Part of a small language model's weights.
Architecture: untied embeddings, normalized queries and keys.
MLP neurons of a small language model. Each row is named by its layer, matrix (gate and up: input weights; down: output weights) and neuron, and shows model dimensions 48-303. Each number is 500 + 25 x the weight over its row's rms, rounded and kept within 0 to 999. Numbers have three digits each. A neuron's up and down rows have the sign that makes its largest values positive.
After each neuron's rows, "fires on" lists the tokens most often at its 100 highest values on Wikipedia text that the model never trained on.

L9.gate792:500533501476478501489510482500523492522523504491502497551464524544521527507473507494524486488500456459490508525432485482513538486508510453474539486488504495500513530491472504445526462464495477499523510528467511515478504489486513466456526510510517515471546494486535450508491525517469514549555508499506495536503501507494467521515508492476518499501526529484500518500515467494516532524509493460502521511516507478514522482519502516498507472514505429537517476480507472493501510549469486498507495515517514477471499489486480473523517519517502528511528520518464466488483499554466461512495486464556494499518518440491464483440508466525544467554514538529489486471524530527471482454490497524476501514535491500555565514494510474509474521497512473486474511554483488485520492525510542
L9.up792:549526470495562477528538465499523488496491476535520511470483484513486545451497466525478506520515510502490519524529494495459534542504531475460545508544454496489464497518487525501474519496519476522530497483504451475530461524543493501505474469484461489472514519486541519521498535481470483487518474513504532442505485490525460486467514504541504423512495476465519577507516500514476487456519475472485499509465486538506531490491446523508534475527490527533522481498511505511477497527442514486494491516467520488485501469472503483486511517485515500500477470509499516528516489506518551552460488521518504490503527508501498498514493467504512499492487472459506457525481463496490512445456481511474504491535462507539507483499514477505489522487485480552498488501539501516508475512491452
L9.down792:468489518540535503474473451527476498493507498491520496489467491529501561516515493516463478492476503498543523522505508475474498509497510479551529504508506523497508473508470515498470510482492501590506543507515507509491457508482470500497505474480507471538512456456503504491505499456519526508486480522536536467492483498485498465534509514500525478514497477501529535512519496527517505501527530526460558501492509535454487500482498498481486527541489524484541464529514523502511531474491505499490530481457496531498510522502564496509511500477472521559509472489488515515467466529533509499519548560556462500504495548493546506474458477525503488492470503502476526475516493534471474470517498497504498471427493487484514509471493541547491513483530495516507477466508460489523468499487477
fires on: " also", " back", " such", " primarily", " mainly"

L7.gate363:473480484495514510537518500509505551506489497495515449447467570526486478511482548542466510526517485487520507498530523528507522487518456501549506479518534483525523492510516498489459521515526514476477527461498519502451514563538489489462497483522524489524516527523506496498529491476559564471486472492505475477491503488501518509524442475509512511531485518501501532499498469474473491499494494490475489481471491525492487475477472488456503479476508525497556469515512518532478510501477504494509518502502541478611504489446500492486516474500538490525492503505545481518484495539453523515473525483489508528461476551503494451515513495522466484439483477486515555475467502479478498525528532504481488502448514495515513525523482517515481523478488505521477502463499486467520455527485513
L7.up363:477514458492470488504481463486499523488516541495515503493564539509518468566533530489486496515504469482531514484533497517491518520489514484493507498470504504523542504523540544503532522474466484457532495513483457530470526492479509463481517506503513498514535528492522576512499511541496522473474482479460509529494528490483526484487475524518479496533497494515490489507496530477474486465519503486518462440492440549536444420471463487471521469475541493522527485516546498481491534534483517483500511484483483501482508508474471498477492507455520498484527492508488502496486534511478476522544503515507502487534530543510481482514489451476496476504504490511523507520527485527448468440491491467500502497526519509479507509535476513462477526504485492445484475484552512492496511504494521
L7.down363:482512516476511467512461501464489534478499517535483469478514438466451496483489515496475521532481527483497577470480490500520492522438476495478487524495531508486514501518535503517492492484470504553494516531476551499503517481468487480477489499467514542576511477492471533517508509490483512533532483493558446442490506480519518474472483462516513469464520455519464484503521492467473511527475492480492505508531533480563487477477453461501456487510506518500497507530506505499493494528489482539548514467509475541501496522490492510523500481495505523484477499492495543525499482475498503494476504516530521461484541480485482585524501451461514493484486500500490479473511524475458511488510498478487531524493406495461469478494508479502509517492514506511469513513477491519500519495504503
fires on: " of", " van", " to", " in", " outside"

L5.gate282:495504471505485448544491461488524533503507517509454517450449519474531501494479510496508488508509514467489461510500504505552534517492506460522501460486449488509471521439492477534504466535506502471516499484507517504546517549507510556472511507466493472468484502491518520490511518509455503487505499502475534450468499489502476449522474476494486482485522509492534503482493519522476502462503493467506517457514470499567464502496456514474494490498498472507492479513471503498520511459472496476526535491493499538560524454478512455490470487503509506464512540520543546476499536512473490508475557516459487476530526518505490483477535445457502499533488518517524502497470525478525516529479526490496524493470487542499497558525477493512522469514527507537496528484488500506510451538517493
L5.up282:470474458475523435556512487495456527530481542507487479467492487518518509536506502547525481507484544558543489506499470483516518495513473475531522472481459521510473488461567504531502474476488512443502527494504503498456498532504511456503495500497485523466507509507513528491481510515486497505504502494533482476481471481489474512468507501473521495453512509520523484450498524480490474509483508452482474491468429516539491487497497498475477505479458516504526510463496524494502518474538514463449560500514481517489510474471485491515530472504533550488503468521520530485533491506464539494512546506492474429522530512502441508498520444468489515489503482503566500510492482527493483546489517513541520516504495516529532523540512534511491502501492495460481485522481491510445512515514518
L5.down282:482488491505498513480493493480508500470485506527518476487461452482498501469485509478472515490512492510494513510514531497553501533469508499492517552514494471477476472480518478476507461552555550492497480479506453543526506519483480522488505504517521495506477527529502510512525515469463537535494486528491512478497483493525506536542503507487533429509460504520529508491541505469508546505509519478499497480501507476544492479545486428498454482537496494520503451517486543517469489525515548500532528503508495500492523531514520498503486504525509499450490501512514546504500472494504475508524472508444521487437496506462506480471476527463510522495496512455460514508549515496503466484488525541514496498464428518491464461488447494477478492453535514516515525469499567538469554526522491
fires on: " of", " in", " near", " at", ":"

L2.gate15:519526477479485465465466492435439559516495498533455489472465470485524514466474465530507491491486472522505469463471492488504479503492517463482497469519485485525514478500523465537500486524490470555478497533498541515536557513496479482496510509497477519477503485513557511514521506485508506488513536513502523504502518540506466486510517537461545453488499523495474485510518476500493523474467467502517498526464491524491495509497491489499447489521520492528498498504465552467478523532507495506471465485503499507526501506548497508473498498472499484513505541518475513494464481481522547487478478459495517508506476511468469520494498474498507495525490481479525444507499529495482532464483475499520474521513520489486505536526529492532449482509489474483501535483490491527529514513442525
L2.up15:487496483508476496521527482481477495483488477515452520494472464514488516489533499536565488488475515487476488505470501502540474515506483488480535509501506517529475511518492472490502464524551473506497452472464555573479519491509521475515461525481518477502482482476512490475504483496493481486519506508494498518540510496518479526489512485508506492468494517476527474497524530484502526523480453499520511531445517464421509487493503531508511464489501503502456502494455533488489502508505483528494516444545520536497464522478469510472478511469481483519506542505489503438524517472509517464524494500542511507468481453476481496487510507500504518478470450515497462499477512476521504487452535511482480551530536523480542498540512563547472516518490494465496533535491487515491524512480465
L2.down15:473494499497538503478491517478499518515472491525474494451465497538486480473485481524527538508456456523474501468525522501493488492442503460470495495488499532490483490503511547475513556503511488530489507505556528506542536484512496494492518514523465526537464484502476521500554478481507506537491499492513495521525532522489500536493516480501498500469487509534500450493519526528486516457524521554490544525507473469497473514497504449475496511497531517455498491503461520566509508508497480543495469514482478487512515511503523476523479521491512499502470513444468550468506499479505535522530548514529510503510441498466454505551530528500490513514509478502483461481484500525496527433491537521475462516510457487506502477504449510534505513514520481510518503522503469550508537567511528
fires on: " sp", "°N", "|---|---|---|---|---|---|", " (s", "sp"

L5.gate352:461507459498547506554468524520532516505498488486519523461532532507490496505504486523501488479443502462441481479501482494487497492530516460494485501457481471496489437527519479538532503452496483517499481486498534446500513514545503537506521467507482493470542460496496526490475481495452484470470533466496511483511484488527461517496484504512525513468484494552568466517508465486527519499502512488519476507509507474536520535519503485485477488485498437506498511487487515543542496506503496547478412529522521500543437487490530483485519502482532445511482506504483496494483481512496528547467508459485517491485473501462475513537488516541482494519453510532493527505510486518460517497505509478466503481486499507469491484457479496558503505506476507493490534480475511520505503549526462
L5.up352:482478454504551453568497516502486493458496478493484523494555510524488494532489474504501500506501486476503509492484523527487463504543474488542512510517515491511520502486520487480495496528531526512488495501521501503488523508514471469471487485505484496483515503530507496477535479527527493481448467504519547532527527522506487514503532490486506508484487486471518501504514481470458514488487488484485455513497553477513534538527502475515479464491525462462488464484454559474520513501505485504510491497503514509524432514495467479495478462479535474520495512522480503519504492487507529509504508529483563523471495499424519484520534481533512535512440490497469458489524528510536512492481553484469478485471483515464507522443458486465488481501479455525494492519462490463505528520514498
L5.down352:499470531483469537530495487499496528490488530510455473449477455464516456464500462535518498521452475504488519481457498490468503483494486523473456510496487497468479548514516501461500517497498489494521467483517512453492541477519511493495529551492518475494449488515436500484519527512515526514445475476513493476509489519528443512479473459511460497475499496502533496478531477518510528441495517534516492462499477470507529477512507481498491501515470449459492509504516515532475525501523502528520502518490498448504479475500541502520527531503573524521517500464488530517493505463492527487515522490470512508505466498495462546510490488524483514500488497504527503451452514547500484495499494504523504502537513502519524449447486473532503492510470515493508512522520465534453509556508484
fires on: " sp", " Sp", " of", "pl", "sp"

L14.gate716:522509477474521484491564495508476533468484534532536517491469464505508481448488500482483506498495460522508473490514480532504512458472434508516558499517495521498490421541529467491514473479514544485515489469499516489499496544533506504494572518494473516477484518485474547479510453520465484522501448506482502477519509466505534511485484491506503508511521477502536484499480501487496519452463495470524496512481523459500454490494482423504447478512463496492505522493485487495506524526456544512490531498465524539480494477483456499511450485482482516461518489519520499475480476511538483499471505535509483522458482518544489442515488481454498455482516513523457490523472529505475519516550515514475542528484497474479501487503483503506527461504487507516515499492514514518529498514473508
L14.up716:529483491516539486521489468498509494535499508533434516481483525516486539469551483532498472478516453556535498493500492523491546465529537493487506484528486502518487499435491508499495516487471498472509516506499514552490479486542493496513532479514488522488489500546541507503468502516485495529468517512492487505494498486457494500504514485481489511509441462553513448513464491517514497498497531511482476501464494500502513501518500497523492484439485511476504508538479482502497511532479496499493529522494517538526490519460543473460470493532552512479475486505502497506510504546458510525482507506515466514547532453486485528529442474453529494485533511489555517461477514447471485531521508456492510511520498507493458521525503509487495478491486490511519491517466554480487500532438507
L14.down716:502465438478476458530527489523489488504512544493516497525497481440477479522487518462499460529522515500512508498482543521507516497469504480548509510508483519503495513482496444491512510468499522498488551489474497433494533563503514486498501532531526480485462519493535527499517498497476517461525513529503501501497481506540462487498490501499530504525486476477502455543542505477478501453495463467455508520531508475555513464507455514490448479515481443506487477448469485515519490474509493557510477469487548513555538492516505535503503481507490526472519465481493493511500505507509568494519474531503486492502487474498499492523550491529498505536502463473516514490478487511519503482493494532498533503514454441507513469471492502504493523474527491500478461441481481474516524539484533
fires on: " |", "SA", " and", " to", " against", "|"

L7.gate772:479498501508535507533493542496462485503514499493480501476496567487499505503503475488520495481472513498527508494534486480529506449509508452512423452520496490535528499486471463491527541536517484515541488499441534486466489500518478500514520545560494507494476515492470553485513507496504549507489534500484501538471516496473487541490526493468451478510496487493520484550478501486511497508535485513479479463459499489524479536522500500506508458484498503474542522467483472503518550449445466471488531442498523530530467514454441509494500462465548513504492509488502468478484467524533486478492490482518503462501508487493527456490500498519561513502471463483522536482478531526479461534491487507519498475509466535477489512472531458536496500463523493483503527507517505460471493485483476
L7.up772:510509444461500484532532462536441519544490530487458513485515512507541486538499484497482509481501460500469488504469490489520513520518558494464480472471492532449558497497526524516514504499508463551474464489478478534495547524501478513491482542458493455475500466553496525552521478526503502470488492481506495496518454472519482480507488521511516473505526493521490520468492452457487483488516505479552462500500510497521542495499485527512471514495512515488537572531525464462544496493514518517539498512496490549485495509484506514495461506516455515545467491514483490479499519489497480520480454506492487498490455496490527460516501493470490508524525467525497490526534488542502503500485474512521489518551475457491528503501449495472526525484490552531476531536501525436516486479525480
L7.down772:522521490485503498499459453477485494448456495486503503470495476500470492483485479518470572494506473473469537526517505481565481511479470495504507537480513521516509529520512524518496475512544504515520463491553513515551511548502473508447492506511504533503457512486500475471520480481502530503520476462530477470478495519510506447466478517488520483504537482532481451496530495509499476507447504498492502520560490532539502426478445540466520508537517525519508472484498510508467568480508537475542508492476500513512514502541508533485494499503546491509432481508533528544514502501502524472496492531486499464520500484511491510522553501531476510495466508515470519499499517533465506482515505474521496516506454462465511460515508492486535492514513531485483522507454473534526460534519478
fires on: " in", " of", " France", " In", "In"

L11.gate343:505506478481487500542508482503517469499475472502482490482483494521500458504484496514459491501487511495502459493494515476496488492461500520525465527512529467533495445471477466468486497492525504493476474479512507480476498543521513484508532536510475487510488445498517497519523504496522547484487487495475474494498487500500500505512538518517504502508459539502513521481461436478504509519434502479512487508506552492541461486489491504457435502489489497514517474471432517471525512450491511476479504470491516507546485440460507463464475464494505531498521483511517465516500482556510498495465503479502522520467478549515514460462564486502499504510516475457465514472457531533492542486471473526518484487464529471496525497502501559471487449454516484495505494481478486498483458470485526
L11.up343:481498508499504509502491472521471494492519465489519535502522485509482508468523488551507544466497462542542458486467478496522533492504531472487522479488463499470479479453499516490451477526475530506539501469520510500438541522527494504498472476479502524454488502451480527498501499522485543513453570509486520490457520519452489510495515510511499515550481489519446511493486473486535496509462494503494531473466497470503481504486514546535493461487511475487531490498479502538496516468531484469502517477505509510494451489478534464472482494488455496508499505501485526454472535523497491484485532496514521502452505511475489485472534489512515487450529541518485485487462478527475520489527517497505512508442497491491520519456510485517500481477452490484526505519435533530492456533494505
L11.down343:527466495496497512550473519476470495449474514507529494467470489482526475505513533526501532501508541481510519493506549479530489499520465447501508511419541515516505515422550482507560450523515512511475474499493499414506530542527475493483512513552538518512495538531474483506513532499463521461499522475503515477481465520534510465535475467507539473486505515493464470500520488509531486474445515502483511492497465503583488490523485518507501539520447501501480499494511506497521522495527499459520492492535522492507521491515534495502494514512507566487513506524511503461510508498512515466507476543496521512463523499503517500520489517448516526508484498508480506498528528465533499470487533495521552485492497498488475489477531511498517530478493500454484497513476521544485499519518524
fires on: " in", " of", " on", " near"

L14.gate526:521505520449542490494515499470520518519507487527505482491518486505537510465497470492511487490486487562536516436500531497504563547496527484522475487497498510492496498491533509519492555470529498506483487497460535477493500528505516488486473531499514504517536491490525487507517504459515483474494530487483472490507472529556525517463495504493455547450481486538514520521522479516529519476423514506513540519494484492512489492521530483461486512492530508532491506485478493502550487536515507460522443517466496511492479456490464470514501492503479526530524548486489510469485496491515553417494518500522476501464478489494527522475508493496536488485513470470515467488512473475522511459483472499506496492521522470528464526491483545512456465473508489512500464499520459557492476485494511
L14.up526:497502528465529521487479517487471496517483518483464534479497446472476541497532531487492552507482479506463424493506501510516528485568546468493468457510472521483513502505530514529532510504486438537525485502500496494492489476523455502488499543531495515472535492492491488494474519471511494507489526466486529482495551544510503555472525492499479545471528538518545560491537481542493508432510519507471484489499478529511524515509466465492562474501513491543467501522502516502497454498527482489526455532514499552526524491510491485517505497509482448514549526493464498506499516529488473471491534487530504484513525476478528498495456540488510505517502525490504493479501490479485454482492522504508482461531496512567494505495549498519509469516504470474459456479505498515536503551483515
L14.down526:510518522538507469468522455519483520476498516499472493473465448546503529513500512513489489469500465516504490445519534500499515523488500493485483522505497527478497530510530514536486479502536520480503515436506512528534497563541507484468476493490518435537483498521503524532498471509516516530522513478503483488493489511498510523501529496513478525489517530511535483516503481498488498533483492559487505464508477500451473476509519499509497497519521492504503498486520628510454488511538486526492495491506509520489510508502474506500526515519494506512547540496523504485493468472476514493484482553494523479485490447453546530523511514503468487493502528487556502529479462496475475489461475516538534507560497515515490477521495465482482515470485526530508467577539506520497500537533533
fires on: "S", "-s", " \"S", "==S", " (S"

L5.gate210:487520520531493427513539541489557478482507534489487485492508480529542517533498532506525531528508501491513469499491497454505482499539481518539523514465488466494463534452551482511499489524500507505547496495478472477489472467501477436509536519472475507457494492484521460441471475479485523495510527508545516486476521447512511536541506473486506514507481479472525525547492523515478499471514538472499495508462515465494496518501493487461466475495463525544532523464480501498545480492503509519516494519477459497515468487456500511526478522505500516493480481505496469488465456502529483519503479484464512513483510557501500478492502488483518514520492509519538431484463481503469490511493505487498519479504519504529466535467538497494457486541509510527529526510425507522479483497439484
L5.up210:524483474518506462489502448487509503516477505470478456522526512542502510515495503488526534504526486474537476485465495526489534515464525487490482487555496535508491510464483482468453509487501465484482449482513556523518464486521451513526529479523475502504545538495499527493533507477486517508527518506517484466512537508471501567516488522478523478523502479432546509497462497531483486470514477484506500518503514457539462536510463533476453532551488455549506537520513470470542566507509468507479504524502485550493478513501499522490477430526502517465479499517534504520506502490480500474493500484506474542491497492522509472479446509503541463523501496541506475500456482499487492500552546475499488512483516502492489476450522516540531537510509529513470470517447488499499520512502521
L5.down210:476509506522480500496463515506506498478519518547472476484492443489515459500529516523485495465553459511512512538509515504494469502507497496513494510502467524468463423515542492469512486508479513499481490484500458475492505520480476553507455498515483484504499538509508517502483471461503477508505485499499497497504474451494479499517480493543540512542508462488486442491513501487483510508464528476485516488534479487486478532521508506493476482499440475537483495495498483482505469494494558520530465527519556489474545485500533530508430477489487481499485457519526500432522443546522500497508551496483459482454528490509503526484499523511527528506499508498503509514505502473458538474492500466483523505475453500511471485473457461461481492506465503500505506498520491521494486539444531
fires on: " to", " at", ":", "-", " against", " attended"

L14.gate691:517468451512479456479520582500504487504507505460560530499484548553488481535481461532444507486490502532523507482504514472504530494473523496476516471469527457504501504492467470479504531484472504468476532492533468479508460521461497483490524482499531507501488498540518525530488526507480538500496528535499495489475500480499515490505473482462509495497471470481492453474493456539520487520511493454568528499513515493485536521518509468495487495473548494506512490481516542459546490484535548517492522480519505484525448512532489462500490486454503495534526508509520495480497492500504494469485530459488516454523480476487532461498533539516574465521502493489529480499489529513524498506546474521509437476458504448488511535465481504511499479504507506478477504475497496535492482474516507
L14.up691:524458468523520502533546501500510502456476492511516505505498509479483487462496467490483504483494486460510508486484546460528525476547448515485507488504479486443451520472517541488503476529486521479573479530525476521494478497495495504487531471444497514512518514464482491455470505491511450497525473513539505480482511496478508530513478489484438485489469509469491517490579464500510482511546504504527516527498493531514450523470474485467493496473518462446472482510471505501533463520518523514507520533488499482508526491527474489505484487489503482518501520462525460502496472510518494464473459513455513501510538510452535490514552498492504523535542511508492481496508530479494509486520459548500511488528532490502484470471512534534506507479495490474483519522526516522522506498531484
L14.down691:524517511532500458528491478499525491463513513508531457497500464463509518477519513517531554546495486530470505497501505491511513484500508535515534510508520480430491499502489506493501559480471524500503474517478496488533542557535502512506470447516476515516497526533489494533494544468483525494480491494554481509536469474527460533511532497454540519511495525529487539496494495514503484558543470513485465519468530438479474479504531462509511530478524525468465524498482553484480527514529515469477504563503502510504525443491476519524487543493495500497517522489490488477482508480550462457522509523454508512478484491501525525493500490486459468469539478530483495484497494481488495493475494489462471472463455438504522523509528505528478494486520484489521499534501512504491490485490458
fires on: " N", " V", " v", " (N"

L11.gate172:477530524474497512537490505486513501483497485499510480479488522492479478510505515513472513404469514509484475510488523477510492494537507463478497506487528500513525461517497526523528467501483539475525531501525534490556521473463540486510476446483516454546493462559503515470524491535497452487496453469456525493503465549479529490499516517474541454481510506480487489495528441492489488520528543536556472489593526471493461477469498478487510484532510483464495507532484515515480515515489511505512469485478476541508514492521509506466498515537471485451514490513468481494519464513556501453501525521504505522487519490486505522505476471489484475474482489507530506541521467491521525520513536506499499506490509465511503535529523455485487455539478489492497532482541517515466480513484534
L11.up172:508493536545544498464482460498517521526458517494480543472500509463543514479484491493470472522513499477479508523465524479478486513510507513483504498493518526487511493494495505474521514506525519514550497485483516477505490488469495490526491510485513547458455479529503499547526558462520521485496535516424452483508501503539421512538466495535463496480473507478516508463504499494443530515487525494525498501521482514490510493540505516487482463490490487504506476491474507525522474512444525480492516515478486478531497502507493494488510532481505521511483509514499463552514545556459469523507513474533463519547449449493507492482503497457505479533508513457474456516516444528522455512463481537490531474505479455468503508529522483463490527492528507498503484492506564494489524492511522
L11.down172:525480541530505498518489468555528503503506495492490500489446517516509503522484513470515477499475487510471480507527457471517482488513477546482488499507548520475514507499483477482474497543486503482490451510484492502484433500513514533516527492485490529532515519510503503515521528483497498489424531469526484485480489490552487619512491478508483512516488504464519551502482530524482504507512535498480445499471469491546506539519482502478524465473518528555537506539464448536504484498514521527498511479478499474487468515511537504525513432494507509491487472475487461521500482513508528514504496498480504478550490503524495466489514528475480522527532485469538457519499527527489527497516497524527477489461494512482513534508530564520522504516556506514569524460541500525498493488481466
fires on: " |"

L5.gate536:491479498476480506439506445493485498488485485503512508499485479463523522492480509486482551512483499486499541507519481467516531494504520477462476512504516506506517555501533485532489495503485488506491477477505544511523494496582495503520491513480504497524536503503490502558499464486467467495459493498509493489462470489475490566506525562464483502546506491476531524499508482517444487486498525519465485486458534506491469491501520490503516485525552519520480513500485447449416501493518512529499477544497472456509469479475486520499535501521510486507481550492496488512469508514474426491518497484517509533507541489487482518518526504465484474507544474527511499550484506520475503449551474560479500483507484426497565487464539514518507542522503503492459496473475504520523495484460522
L5.up536:482507500535453513484502480525483483463506448480494498497537454483466517535498510468527505505505504504518470472561481541456506447531485516520459489539483458490494462493510475497516495494535482476525508461521463475465496489519506472480512496468475536506519501518540483480486433520453505463498514509480476498495482506455528541467473473519496548536451450501554508511479475467475526489562494487482475468544518494518489540490533493477473516492490547455508519456495484480468482487534463515498480481510526479545496500538493534482527518512522492526449487514535510535523490525490506531472486451478509493474513485522481492480534517486508500512483509543511496487474522517519503542484487542477546485472519510481506527492452482473508535483513515524479474492465505453526537517527489
L5.down536:478465534518467470489463515481467510528517520527546474509508531516497473486500494496465514498500504533482526513483530518497529480510523514495537541507480474510512485520500462485523519516511490462516506525472528528496520458496488479424529460486487490494502561510511502539459506484487470559501533552526467485514515515512505511483499500462494532515495456513508510505514494513496468455523460465495544499487513514532484509512495493489497498470499500478507506489519495474509507514472464499496521507542514482500512528474483483479488503499474448498463494519482477532499509477507467540473502501433534502490498478545525447477522484515485503489505523488442505469495518545457539511442492491498515496480472491492489490537510422515500539516547503545474504491505507476475553520518542
fires on: " as", " being", " his", " to", " living"

L5.gate87:521495453474490535510465488492466476494509499488498463542473507466456497490438480484511498500488508474470501472512499489461508514493494504517493499487525496527515460485448545539523519509496510478549489497507502478502490524530530524488513492494488510519474468488451490489473510528464454517493519536476475528451517508493472511432497517477507540512541475498476530485479488506507427520530503529508498444481529466458536504517471504516539461473530504509453489483470493491449462479485501515513530533530514453479501487476536490488533534478490457503463512483492495464475503513495515505485548496557511494467571470526507495491525465540463464518512476500520513515518527498489490528518490518506538479522497527524484497498471513548496573518541510530498495546498481452510498473513483
L5.up87:511491524469488509489485455500480444477481516536487523507515463500442532500483514517542473511537505459539472560569474480439534502489475566525493499509500473507529480462483535497506464516489513491517477452481499494470482499512517499509514530505489491504499539538494509520514523513514519487530496532478490531509526503491517509525502520544476529504526521473510527482523542492477475488496460527506441472499501489478475520487511524530532490527532511486450531468463422494504540503552475520518517523523463476502501491483506535503543513516518483521500528505519536489505463541511493487469477516487475525507523466512458477520524481527498460500524512471559522512541523536501495527531519512498494503498501520501515462521465507526531568480530533466501504539480508452515510517504490
L5.down87:483511483513515506511480524452488491479502512506521500556493462547478511462496500492548521542501470531464480508498514536448516492480514501486476478508490439498543486465471457505527471486494451493497533474496469504488495502490495499472519526518513489535480490524511500512486469499506451512507509497498479506499499510512495489485505520491512525493482471570452506491502491492465485466502524533495511505507460456523492519561511463524497515482503500529535500470447495527551508495506504487521468534508456521469495478507499508492505498502439502475502475527512525527438529477454520545529563476490476523520499497553538506492504525547525521507520509517532506481499513511468509485459505448468477520544462497513507464535494465500497500481496511509516471492499556526484554495500503
fires on: " became", " as", " of", " elected", " to", " becomes"

L5.gate441:477501500488535519498525487511489587510480504541484488517472506505495481478493503494546487506509527533514505492486501485507527526523487495515483460477504507512465488430559468480506474487506547489507473500496514525503508537486542498493523541523479491503506514491497494510488517535505509521490532507530486479483462494510472485477492534484506490524456503494531513490511487525518479494462510520462470495490482518543476476478482517476480482476460489562503496451485500522523537491523517467478536501473506487518510471420497484485515506472495548514541510525486517481506540517525536449503497510491509472474450483527493481516516487463456510527519539520503466504499470476491509499511432539549505504464488520490518560461521526455488479497519485493527537469545511520488454471483452
L5.up441:521499477534533498528521494515479500506521482502480526479504476517529513568493499523503471494512503453475464492459478502513538551492532519538491503487479462517504541454502506467502494509500517500505491533487523533520531549465476533488527468544487498534463517515453484541478517474510456486520502530522525550489498524491477501467500467503477472479481432543460492491503456496485485506477477486469467494503454549540470474511494501464471462476456475515507503478499507532508498480506471496504531452477510484530486531486511495518474488484492533455459497486531517497499500498492489465527481506517472504486480457495522472517495523521500490506530507510557545504473524466488519482500500491492545539490486523513506505512492501512518485516466494460541508466483476554516436508505407
L5.down441:499503497476498481525488507500457520464495516534522459532529475502476452482531467523512491490478501495480516502544515467560434503471455458549497497461532516494506488475508488501535516490516496465460512480467466498509510542510490524442525486524517494504472530488503485532500469496488530489476477480482540461520544505503481520504453474494506496493545466534508501503510528505505487489505508496482484549555521490543490511502451548524511471529425480502509474474491500516501505481511457474547483477511526471481518496499522510486535515496493507495483506518543496508523488505516537487522520508485456508501504555496476519481513534453462492492497499498498521502520476486535499463457486471480495531501482513514457461481503517494510542502524455470508517490515451495475481477464500
fires on: " at", " |", " in", " to", " the", " outside"

L9.gate508:479465494468512486534495474474510463536524516510514486457524484535501478486504534513483517531532511495518450483536538507526451524500532494553497488483500498490484464495528521513472511537464523537443440480488491514515486450504486460510466477475469480488489496490548482505557517486506507488519496486516501530462516454527551482491467521485500549528483501487472491489511458504488526521475503506478545514476500514495505531555469482499479509507512484551470497488506516517500481466487491520496490516457467517500514519476544477494541520489482505475518503489494519466479492529511491469479477490468531485573504459485502512484520499508494512481511480498523479464473443496529522487496484497491477483507510460522478488447462495544488518511511486495523502500497470522532499495474495
L9.up508:472476481462472494523485546495526508516540499510484467486496489467495474501536519491508489480507493488482490510487492530537516486505554504511493521496503507427456511468496489492525499518529523495462482489523490504533476491480486511478514462510504530537498528508492474532473523516490494529534468477471461477485520514509509508513528531501467479507493441474494547481478475542510492487464494434455496421513477552488570499492500538503488552522470552544470484477480508523478514495505514483515476506507490552511469487527513476462522515548489484525488513467477495506499454454458473497507520504483509493470470539469532515493519472572513529530527535503499516471454513478474462507520533490540476493515521494511487508511503470476506490510523511491532456514492482512516516523461505
L9.down508:520483541480522507439544509530465488504529497432514536526489461506519514496522504479505501447485460493463498511539504503478500521501524492500511484475491528467474563514496526503450501490513501521462510537457508527500462509539509520488483493532517472494521514505474453498509502550493465505468459524487486490526535478480450513464494491511487490507480439518548510482498469497523534504519514515513482522477484534483517528498484480477523496500486510468516501488471560496468495541497481489511507496502473508495490481490535488496443485502486546493480521477517486479517493503485445496509526567517469541518480483481470521531527493530531495521524464499551507476479527476505491513475489534521474489508461502503475446498486485543457477469533506494519526479488518532510512492455499
fires on: "S", "J", " (S", " (1", "-S", "K"

L5.gate242:499479468486525502527512502448521493502496531472513492493449510512536501498472480480478487535526495516506482499452501463487475517512505454485528498461516510501509494480496497488523513505505510486510474481521459479499505487530485473486496513506578503458544507524501483505512541511500492491503486536547464501503518492502468507479526478499505468497489530479535480535481507545529517453530460490505469525481500539516484540507515524486500539501517535504531541528530487514494501498508511536512538491436515483488444524481534491492515536512490497477523475528484499527512526536528511490527504531511523473512562519507521536507506512497492490459477536466498535499455447471479483511487488524488490492495496501515465539492559506503489513507475529508488514506490449503501514515497462
L5.up242:559466518535513482501473440482512488487530484443487486494516489530521444477478455520499485491501489517505517495465466503500487519482510521477517474524491481501542523487423516503522514512531482472517473514479473481524509477517506473519547510523490503543552475474504501504465528521536553512519471476483495486507484470504441500499490481535502498533508487540497510514486492478480485536535537460491532492484464549475545548540491518496486490499476506486503497461491466474468539539455523445499514491509570477511502485477534498485498510472502548505476508542470524515522530528449504525469465460467505479549530515504530465504504515549505502489508530491478517463498475517474509494502476481496493530535481512527520463455503488511449508523518501502507546471502536504497531511510442
L5.down242:489499499519475520498500504520542492514481509479514465513467495550492454525499494468482517513449507519499469442477508464482511507455495494473504473474449498492479471481476474505514526477508528501477491507488483534452461477491468459506540462460509473502522503456520519567518504442513507558503484495511570481474490493479457501480496470493494469531485502486552541473501501493483498430560510528464495500523491517505501500468484497502544477513492500549514487478502521521499533509518565452473516509486474554508482529528521510495542544469507492508473490485498517480532520502527476500502495533512532476533506497562510525464518504538467535429487516525473519472526500495489510490511482467475519506479473457467530492480493490497445474482505537483518508546493455519504470505478511
fires on: " only", "ly", " also", " especially", " primarily", " either"